From a checkpoint of a small transformer trained on Wikipedia.
Size: 8 heads of 64, vocabulary 32000.
Architecture: rotary positions, no biases in attention or MLP, tied embeddings.
MLP neurons of a small language model. Each row is named by its layer, matrix (gate and up: input weights) and neuron, and shows model dimensions 341-511. Each number is 128 + 32 x the weight over its row's rms, rounded and kept within 0 to 255. Numbers have three digits each. A neuron's up and down rows have the sign that makes its largest values positive.
A block is one neuron, or neurons of one layer that tend to fire together. After each block is what it responds to, as a language model described it from the Wikipedia text at the highest values.

L3.gate497:180127124147143158154195044127132116112041152145068172138119136140172144125164150138151092091106166097096108109073115063146104081123116183129117122151101098104125138112084128112132125193133105141154139143148105178153085109059135102095081125128094106156107153156144129159097153197179106173147135141097176155141107163149107158127078124085101153149075129118136088165099129109122101123122150093142158119095130094166178085085119108102148098115106111099063148178167096125133104149119149130154161168142234112061163131145
L3.up497:098114167121121173123135151127068114156092095137131142108165082113105124112111100130100107128143095110226070167109127111106054151154182127109145145212124091173117161218132071128077156165113140177151167095137171142123110172154218063116125079141146154156171106102103144119183125137087135108126185148116108137131105128134108130135108139128126137204125109102138110134142103135090162170140131102140142125159117083137179170090197140158160105130137111098128084170137140132100107152106097121152146122122132127054149145111
L3.gate1883:121170132144129091162139116065195092127112150126089102114130088151133104130131130090155079129149140141169146107152115170152128150121176154156116107150184161102099142158116175155126117124118218131105166115102126157119097111166186127120123162095147197066097140082144122154109097154190112169148161126118141164148079123084148125155156129150044147078126098000103097143120191125121110158164139127115092069120124180150147139132123076089095173112140119121140090126177103118105138135076151176136106084146124133143112216134
L3.up1883:115097162146094083108119089119132045168149178148110082162211161130211192123113140136210090138163146145151096134161183118129122159065088122127113173097130103127149103147170094130165130150170143058070120125184092140106177155146125172075098162128151106156095149147132067168099102088048154089125164123138134090135139124145086107115118175175167116142125091096102147124155149141102144160149136094118116126095094118091131107098105123120197129130140135159097158086126085171104081185077052190094155192159067110127095075083
Head nouns naming a sports season or a work's installment, mostly "season" after a year like 2017–18, also series, episode, album.

L5.gate184:120094082183136111167156073123156144040100104123065166068069141070115089116175143152134147149158150098099174089134083162112119115077141152164094180122159120125071140107115073113122159096111107105147090081101178092066141101141110153093113121185169145121167126135082137167108126192123166121169115143183122071145200071169180150144095108105148172100140101130088149155089156160169141117146106098119156149145190102110106158065189187138149110150174154125075163181090167106153178140112134101068128135127123176090145102154
L5.up184:132088139114145077144171082167150176126118093070064164155133110073154142143129156157132163165126067110167099157131083156131134170133136076093109191118147130122149123164128120075098159113101177119153146057153108129118184117137209113123134065163156104112198093115146073173121065163115070168103111164165083122174088114167172115089132153148140074117106150082116142104158105134084141162162120094109131113174166185137068183110147128092081132103141145132168131101078078129141123110131196078119113151094162140209137144146
L5.gate761:126078132128096103104127112119124125166123107072150140093083135121154173092127152192147122127099105154129160134085144154112150136179166134171110152149126125128174129149103102206093085119089119135128157133198115129133141122153085146105127075139109083107152106142092113056075181162121127158107129113143148158144134125111138104099125126089146143139136139141092098116137115123069132136155120166103091143159063118158105115082144143032110166151143143130152150104150179119040135110109126133171100227143138151096172130170
L5.up761:116158087143071124170066124085106137180132116134157097143112123124134103162171033170149161102145139096152160141123103113120155144125068147132131059127073107153147162077099077153114097150150141153085141098123077120149116125080115071138121182152151114158156094094146135127111087146159147146087157128148142091107102130131142162094106102121137105113162128132038101104120123162107131135125190134131089130198137125138122138126099100138144089111165140188117193112138131130096132140100153165151101175153179170117108116102
L5.gate867:130164090165070130102172120165106057135137172141076142117128115183131121113154120095137105134127134075160154100100102104103156147191102145110103158146118129094118103187118119097183073106110124156152156181112159189121125149114132149102120155101173175114150204059070148148115174098145105139139114132136147123166101120145082097129137131153158114104096121110126159081105126092119076128185173120150127120136097110105147099162165096127095098167119126133077133108160039076115101129113105147104090139082158167116148061132
L5.up867:132195124139125145105161125091150125142102133090167132123124143091098161140131197109120080088113118116127110214159139190049078136104102130116079124129095119112150154144174120089146212188145112124178129161143093129126108090077190093161062129159117140117167110105103144129114140148139130152081142094181127125164165176107168161111091151163094123112107089093140127141091134120134151164148086104082087102167132156144160178086121152162147105095115170129145096183130052123119153076123109092083051115130122115123116157117
L5.gate1336:105136132136155106160143070145150145178142153090117147118123069103139107148142163103159116121089099128147141147087111100110140144133185134126148104101096155181150119172136114117070139156097128067155126113112106127130160097135147123124114128085143160080069132119085144119184141179191170118135136113129110153144129139166156170113070123048133107119107149104115119111101182135098133156151097088103116125120120121142143145081145134109096086229140132131107126119154084128075119141151136116166121093143080112119082093113
L5.up1336:135137096098137154032140116108094125101147123132051110090036106106165116167107070163148082171156132134128161141119110108048211155155117074153096114157170098127130154150100120139111139144114163129174185144138178166167094114156054073111151165135158165178135067127122103154154121171139160099133091062128101142095170128126155111177076186190140154111160108152144044095069119120153120127160077127071052092126122104152174148104111076133109073121203116156131099181141170069128114120090141188113137155104130166098118127049
L5.gate1741:143138114136139162157109110126114155138151117194200119100134204188138042120115099108103109098141170159125125129135082150194085127136168125069110160141108113058137127127093127132158122114124174089096101093100132076154138149180143187109166121124176083100152156155102121112061146116164054137185086074146124139102100137128150218119149141117116139084168065148137127138147140125111096160137080148093098100133171116126079113151160104123158157056147139079106126165174127164187152085088098140112125154172063131146135149122
L5.up1741:174169130116158116142151136148198123170154203084104118091104157069094124130088090138153076118067153163152104117138107093060131140100108116147131110168113156180180157133120151111115154151113103137127129134120171154122123077106122093141124136134091081166046119140112122153101161099158131122151128106182127097176130220149131044159101156154097132175128140092191079096157122135099143136131134077088146051111085201151104091174132046130116101158153168136171156112075070197122151163115123115128126147125165208136124105142
L5.gate1756:111118088169146107150195088080123124126105099109178181095079151052172136130144110119149152176102127088064144079154179199154089101015158111106140111127129150137100130094152092126120181145081144075096153125150147104123108153173147167117136138161135146125152141137093136153106148180082140145165102159157116120167101138135092159156129155171120163147117112099168140143156153121183124075127067141100140114104124128159126106082106140091126151096165170087061118127107164128129146149151117183099118223143111098151107143067
L5.up1756:129158139105109081073159111183089098150101142161108097099135121078082151087117129176097157037093127168136118143114124135061096148158163143162123172198185193120116123113094123078117104133093147119119128117105111113133132075124112147127131170112131100173207145179083070141120140141154106177133125044091093113119118145082187110120133212142136147126098075179106148148158120165087079170147160181068183115135136083161148150182080049083172123134184120122089171079124079083181125124130091144091119135115158105134144127149
L5.gate1825:127160074167109169124173111083082122161111152170100138127126121135182102155170160129128064105114149135092140115116163176066122074143117147114159120175140162148140094063126103121120154115126151099121144183109133120110115114101142109112105139082116152084180151073109103029113192099051107087099161083165121072091093100119127122133140103142112102123128119104110169093106112105124114132093164138185124113149147116115084135139089135162115088088126122116113119142094150164116125147179092150113098120171125127131099086141
L5.up1825:119107124113070176101115096151104129171144140125058141215092136131178202154097115118084128121081089147130131167104123162063129130097183189136088175112096154163127112079091141117134171108083157132100092094129120148152073124123153172145147083066131114160104094093124118125092143113123061141114119202164116156091124117108108089148207155119054160198076099188139154057067132176102108110132172183138142212087101135156179130143178175098121095128122157088117125116142136108114147138158163095133200115065170127106113150169
L5.gate2024:096152168137112132133187091099139122156104112129128112150188069100153108133119138159196132080146147125139115121123174126046179141120177147119092138125048131151121124149143130120102200144152173118134114179139149138069199114095074159117124122118119187171117156090146102121119168151098139122122115144146210122142102126102053121183156147181131159144088135096121108148045143149089134192120143075089149139210065138121157129101109096129187159127085084110147186144134064107064094101144150146110100146120180145077128171163
L5.up2024:131128191088151098135123094119092133133079017157152160128148098134176160082082097174127104158088108179130138138075109108159133125120134147053149123125075191138132127092179122067125130110163105174052155115166136127152173129145128131123117136098144146179156110165109150129141135160127087169133144163115157113121131078158146114122168193131126177098112141117101143166150069177105148081130163116103099147149098120131132128098119148055126133117199126118105191143137105131137142112162160116117050132077123135179107147074
Head nouns closing a noun phrase after the/a/this, mostly time spans (period, season, 1880s) and also categories or units (series, version, track).

L5.gate156:090119153131141038083108130101095106135109132166147128109123135145131134150128144110184149103165139106103135135145115125076126110106144110162108133156124173131121099047134063182217083105111147127151122135148076052144036131147133152156171101138121144135099095091120150113085126090151127121096120085134163173100128112125142169108142157119132170131166115125122165120139166113118141127145081095157113072091142125144108092154145116186162103106170095110085156175135114171094173116112139065077142094148147132080152067167
L5.up156:052141100132108156143139083146066113068168073131183113147092136156100131095141090093118145133133153092197070129097044083151111090110147100103154171149123111214119122115171099142166143125146101116175170159104132151154093189151128150146155091153113115112161146133128121183161092169106114111141148122113114048121092117140123160131125087113109126152155117186146064097115168196139148091095162180146095127138165066156121104127127125149144098160095104111115130150122122132137162157175141166141143083158136184131147126127
L5.gate631:143125103095131096118103078096194113121090153159174176107096121051118099152182141157187106130183165170189176154187142085163142181092138107129084106170112125128108117111121110171152089130158182122127133131135148131196140105152107180195084166157153172181102139137087070119189117170089138150150129105115137122107121134172089093148117178080183085098079110177110105118102117097145143142063143118154114071148161172158111058040075163116132124105127109075142103140069174150166161101122142089164072187098104111120122107085
L5.up631:161120159148126161156084122107142105154187098165063134078134098174185111169173106073194140134113137123103116136148157104159129148162142164177119112121109155146157119152121171097171078159096135136180118146125197138160143137095125141136090102137122177174081113089107148101103108098141157120099137073093093161116156098122162100167148147128126169110169166141097072099121087113085131143206159154139159081127128193146180147154060058104187143125170112116119093092162159092086129124088160088110142127098140104129111067114
L5.gate788:176153115103097126143101095092134079131194120162070155136101123126155098144136136155110109077172103094094186129127117091129114160165123115098123153115137144156067157122095119090168096101134092073119170186110109118136095134101114114096093144114124138159112120119132096112144134092215117092102150078128143122104120076068100124143147088148107111125119117116082106163152161113137091119196143154156097070168134146142137113078076108128103078154132087106165163123142111133186155128159143172092058111131161112107162149085
L5.up788:122134119095106105174096118088157072135137123144123132142128130159090094137108131124098136120129117152079141083159127088160152153162141113128118116120153107178127158150141148111145063133123100139097234131172118217130144167194159115137096119157197091158110083133141116157126121108163095107037164124104169186136090124128140136141165117102102127141082094116114163139135192129139140091182121165139130114174062154111177061099142045099139061168168096120197163126134140112143118137127113063123113152125154126112183116096
L5.gate932:158127094124146156146141124067088167092129122128103128131163155127097113141104123104144091112153105174152163158153117174161161132115108147135108116161063120133107097134089127117131068133108175161101095156092084185124089111185121111097123135078146182141123132173128177094116146134147129085117097108080104151106073098144128116075176125112126085131104140075152127152099164129117117157108070082145169142144148170095119121118128137136102161082091151064160084138139100100131153126121142205168096109107103148133117159178
L5.up932:147095105165131112187118113122123126185107146159145092142151094133164065133121107121137065092137148170077126123170134135173117100132112116096160129144117104110141111209152131110171129118089179101078123105096145170095164121156064134163091132129060104102170209183134147174114165061090169109131146114086078133147110135123104158152125128163105099075157076145072148105123158132176126113088149153140177134122158159134123099131055122157107119141071116157161110100163131186121152162167132155082147200141114168143145136092
L5.gate1107:073125103136124204147194150158150159153170154125179178184082144146196146147165128139104130149114178092148108053136171092122111165127077160073093138102124135099091181099194129087139125138104082116103150109100125134151150090061075150114127109171171108119123137146190161083150164129124189137134124116139197173133105173130060119045079097154087143136215112109131097108173117118151183076091125140138079165117137143081078103155095115136091186124143081136149163140101049143099129156106134150070138176178080129111157128095
L5.up1107:128111055133163152138126152086132127143133131144156154096197166169140178083124087131178155111106179104122179177183159103084125100093158136109129113057090135153093134088156164085107082111211109085138123100165158116122154104152108103101185098189141107105145101126114168097071108152180119110090149112132129146104126120148125106156107118135170087125070133134136206115161144166153107098134112143142129083151114177119157105105165186106163108121105118121140142097111116108085047108149135144134133199148089129097161112188
L5.gate1181:145111090192124117082148159157196157141125102103079137110100176148161190159098162138159189142105106178137159128119147150062123092112124191109123161081163126102176139064103060145122155094106161112158088115153160139137081135164112075137094147133110131115106125165140061049093104117155034105072089118134118063144143179142114200097072153136155145190139159105161153118115126109152134110113139175105152139066141128120151150102106156151064069098159166150090176155172137164150112096175111140174188112121157115106160105122
L5.up1181:082201120086166113162139115129188143139127142126169102174137130141116109137107111135173152066137116137137143113117122155120163107100154189124112177133095094135160145107125160120091118094156106167113093109127082161139083097096123138096125146119125093126130101109111077083127123166142127096108012137102126160128136120100149168111158061075149092140099133168133179116137182122095179151156140108143160132142125146115118135115086173109116129164166134103195072126054156099144151145171142106180100170062087106119123178126
L5.gate1697:131136133159148156123126095160158095134134145114187126157142124149202113142119147133166076192138176117134125137143146148150149098197112089129123111171162085181107085106075074128082168062106059129158120139196090101125112148145084186141111113167161160096095101145137132097142109183072106165132069154111129183147137166113068110072160151112141098206199200088134190130109143166112129123129134120144122113121169116110157153083098081134104115103098111176127167087145154150090090168141142130085141149113185117096110064133
L5.up1697:108121083152134142075143166155154145165174120125158111145129119078118168110125165117171159163148149145163154134111135122173091140138083125145113059164163187097079081163096124178123128142136155164142144092172126134108119159178136130108120076165157122129151061173071077127080101129113099158137096106178123076144153128166122075099178187081138159095114117120184117193082132155093164063106088044105134105147093172127095158097089141101152087137073141104122172164143098100126106135121139133124126049154132136146160085117
L5.gate1798:176099141128160173131103151132088081122140056215164135145136102174147077169151190132149158132085130075136111156143106140129155123177101109139120099129088127093052131164159142137107128119091094101100128113183102088126114115102086107120085153099126109104074143145185088099078122097110158102113156117144125137119147113115066138147148107145158186081100104117129198136141112086140130166117114207138097116167157151142116156079120073127200148103074123148101121182093169179148159138143156085080131137100137120082111142132
L5.up1798:124174127137157102098134187101152182153150121103087172141159150096181147092103119078121172138055160105119161124130146107110083154090141115157099130071233140174133115112094121159137101166132126082168092156158099178153080151117054088166102108149183142144142131167088155106099205114178132090092099152139085093093160126099135127124151128184068127099154191139130133152116160087122132082169137182155141139123138138136090029089153177164145142131143128161101132182150150116127117166174115168109145131102110175150132116164
Empty-cell pipes before totals in election-result tables (Turnout, Total votes), and the first word of multiword place or institution names: New, Royal, United.

L4.gate222:070130102149170111118068101109147193127119144171149154151104099099172086136150089108104169110148128118120137147142099144127095129091089124130137154159101170175125155075066105115145063173081150155175167192179056106120169169177111160115124081079141121115108075178170158108084145137160135111149098093143144100092099096110118120195095175105121157075142070109145131125158129121108170107109118187146168116156093153155196115154101141128096106092179168174106144106157132125179126137108093140126131138139092127179153175081
L4.up222:145172116142106151105112113109143153104060078094176139144142129085090068131109139152161147094143107146157186121074139190113171139131081065174132154095117116127133078109106108106090173125111132141120119142106118124181130148147077113094136182187115119105181135117079160095125147095073087137141128119177100108135099119117186142075163119124127094131158183171092155188103094149147111173122169132189136114134153127130048138113144114132125115159079102060116143148058155111167225152164116152167114086091122091102115165066
L4.gate1101:149130147136131181073118098181111135117069123207087124111157095120069092154149173126101138072118104111089128116149120165057092079077095157167116155156136137070116093179107195143116101111126165163101157111067097134143070098083162131176095167118152046167081099118040104197141147122129131132156066112085076084072157095100102176149102165130182150179089149172169147175124194153141103088223125091134154140156138151155162105142124099146152083147139113134111118079162112129210109123135171116116125169159115180124153105142
L4.up1101:211142121123098203141131110120186137147080178088132148193093128122207104161091118163123138114066147100133089119101099153083073096176118136107161111148151110115109133101162105158135120178135190125149097109111117122195111109113069116141113154143154118113152136136061064105111121070081124124126126129165143132139126135133139128185108144059042168098205116058157051097062113155101148213118172172112097075137143109099134102084135138133110116190157079117093107117105096137069148171101147145208119173148080105161152179132
L4.gate1104:134119137170149133128131097097071129091157153203118178138173172130131088130223064121125057133134142086149139110111107094086145148160077186124123224099139102110141147117144109132127105166163185113213096135130108093140170115160044119105101142079121077092183096104119111107146114137149096103184109108094107120081190120146099157134121172195161150118118109166102144148124110133174144087160108158172181157104103178112121191126114097186164152116083120154095141066148141086121115106108142144098127122107120137097130162131
L4.up1104:084125196201206099132131083124174107090159175127171087066151133098185091137151128134048150119149086158158077103152136148135109137140110097141092160074144118144150131091125102134145130104120128144093160138125122204134138145167122104134124168140154073170159152164097180173085138104182074145172152087179158049072116096089113132162169126102093149075107117153106134175161153119081141130144110129117145104114102099178148107159082106123122197147125157135130104132146087062127128180107205113163162158103089146118165106085
L4.gate1428:118099112137165179178136113198182172115162101160053101178094149109158102151185089174179118163114120140127111169118167145102121118105106172153148108110100119167134100111130136125078147104147156138146104113111115180130142063162173139125112097056100074124135122141133144154093115079173076102167102072062188089126094097109169129163088120145128149147116124099185166099121087121106198173126171148143111107150147113142161129094111138150128154127105172134120127101131132137139118131134145089166142104123105167159155112086
L4.up1428:079115081158093159097136123125099142106111133103084139182197191137091091144194100164134118114052101180146118143137158115160103094184158135166114110101111179164165095191139144103135143170162216133100092144121086101137101109137110156145138108079166123085130157127161114116181102080105094122099057120099126118086161099111083142133133115049145152116166108101084129188150156122138120096152123108114159124133101138088112082096112120167131086134145124106178137137079167112139103124123111149170171146117180128105064117103
First token of multi-word or multi-piece proper names, mostly New in place names (New York, New Zealand), also Mc, San, Tom, De.

L3.gate272:168073115156102087082108140109175126111132101166082163146114096131079151127196173127106152147097044137121158146106098097078139131130111096137144200110110156156154094228135086102082123116132054145114094175161152142162151127115122143104118079119116051198175150130099094135150128114141175145138101140017103144158119118129145141158152065124160109076102132118088094142082154087116104133140083087144146113178131131138161135106123092085112114118100145215084152144126177136125144175129135099130175142100070083132196140153
L3.up272:231047153074187107077125164155125097161103088170147102164134172099134152136162165147084198120117114116143098136139187169097160091116092123142147132098063161116099151194159166143157104158182130167152103087164130073087100095150089126098129111107100112112164161101100149109139135171090107106114082085089128116161192077078115172140108081140058140159127108147121167085165085099139106160153126092158115096117098176142074105103133142111123089161073124165163083087131141145094171116181116167105094089125134141160091119127
L3.gate1705:160158099143112103100139103123156187087152195158069138166098124140159107134137094109136098108157097167087150151134148184116159112137134043169108100150091089150118128108059121125043113114150149104172139178150091129175161178185171108097141133160152158126189121131145199114138099136127170143126093117089088122116090084161107121136098095135114161142133151105143160162189150158165116115135195132130156111076063117130121082175091084179154108108078175160093175169125119096099175083172141167142133128142116063153117163144
L3.up1705:135115079123091153155138120172190173088083115143133156071171136077173115111166107178062071188100171071131142107171160122157148155079082122154187112152134173142100105068130134119109037153045225165172051139147098148117110060149095139156077143113115091120118165144178147123162130077105159117140158094166133133152108123106157118095134128116123153159112123119152115144075078114149095093164113087092104061116077106133091101060128095164055069142168133156093131119074106088152147144107126092148117127132109108148169137126
First token of a multi-word proper name, mostly place names like New (York, Zealand), Manchester, Arlington, Harbor; also table separator rows.

L4.gate299:130120139095067142188141163109089097096152146181152177119141133082152124144137166107073120133132181096155135121150064091164128144150115109121126099160142210152117143135063151121075110154126145076111137127176108127139153107168114161117103136118148198077152100103157152084152119076111147133124099132111106147132112116206137086092200147198189139144165138129112145140156159190110114162171123108104139059155172104143133120167118157108101099048172184131157127150126147104103142105098097125117120164095151127095122142146
L4.up299:168083177119146179127143135167124112201088113153134121140143132146107097156080189162121127138110133103125066135110104117116108109135126189141125139158161063099166123121093113092110146116125137092139149138114062096056108107147134113128139119099092080197154224120097171142053103132080080145213074072126077056105095115084165135143123088120153106091195126175101110137081137120114095055141138110132144055163155103092133136159147090130169091143092128190145193089174109105120163129172127153147139102164113115139148121085
L4.gate423:098119161181117154151184070172092103121107158154188139095159150115151105170169151110182091127105141142183128135101152170177099111155122133189139119131162116145086102072143094141116117161096138065097116115115137112029122125109143135132145109120115143119167079093106113125137136153134148103127118124110149135132142124104111121103189169151095110087121136121164175137172115100185073195136097175184082178136100121155132087121171099067108159053143117094114200136136086145156138060095162128182124150130076090106155104182
L4.up423:165114144144100156148146166177176114090127137076103116112143164166126116092078168142143102109220149122240180094129093196081126103143119119088136055107104122168091134121081136124147071118133200120180128163063131138096127175131155131153147212119160151098113131100115140131132121122055100151135146090126144112167132116094157164172125138115145116127138149134037142132120147141108106132181132083161154154132096129122097110124123134137105124103071153152163125172079053086144125100122132167138164108154139096093097103094
L4.gate1604:190088107091121127150147130117169129139108127145091117123076107104036107121156131120115128173113156164149138117109100122097110128103183069141146122102121150080105084110087098121107149070176075105112163088082146109095098142137189120130157215152088088182122160153160083135096116098079099117099119172123108105148086143113124109113125105202179111155126192122070068109106160173145162165160130087136087124115153106145171141107115104154131123113187178147128092145155118143106118104133123147119104185116141154140149059154
L4.up1604:123143170122107145143131103125108112128113160114129180097123139054128101077176147106133156131177115130074164137157161142149166176098173133146061129154112104161144146035103107136107167090136132171101125160111121099156166134122171154139127145024096144109134153143110094157138156106115094090179118086140186153138098151079125170146092154117119113121093137120090123173125077101142104105131125107178188089092192171103129097134116070122183163076093099103121120113151132143138142173133109154146137147146114130096096141096
L4.gate1828:125112155135058146133125192108150181143146157113125100097128105057123153111116132145172107169148183107144092073150081186100113102116163077115145138181091117156093143139122139140094203112065163124038146068138097060114147167128126134124068190112099184121152146164077116128148134161136180104141093168099095125146138106137062138103133132097137143118115163070123151071106145107123115183162123080098151128172147110186042181101132141169103116086154118070101129160128112168160099180148132112153108152147102090114123144101
L4.up1828:133153146100094153108162155131164134109094138144173130105148094078171084174161109180058158142140109106127090137105131107125121160072166169168163155054141162140144078144128072185095149065159139097085115125213183140107154083081121179141127125093171104143136105166134120157155180149139083146161126081173136148121154086095126180162124134092077117130127203123132147119165102076169115189127180127173077106102090120105191131123134145109108068126092155132186147151160150138152171116134094135148110193153079129157118101157
Head nouns ending a multiword name or noun phrase, mostly institutions, venues and plans: Wesleyan University, Beijing Exhibition Center, Getty Museum, McNichols Sports Arena, second modified proposal.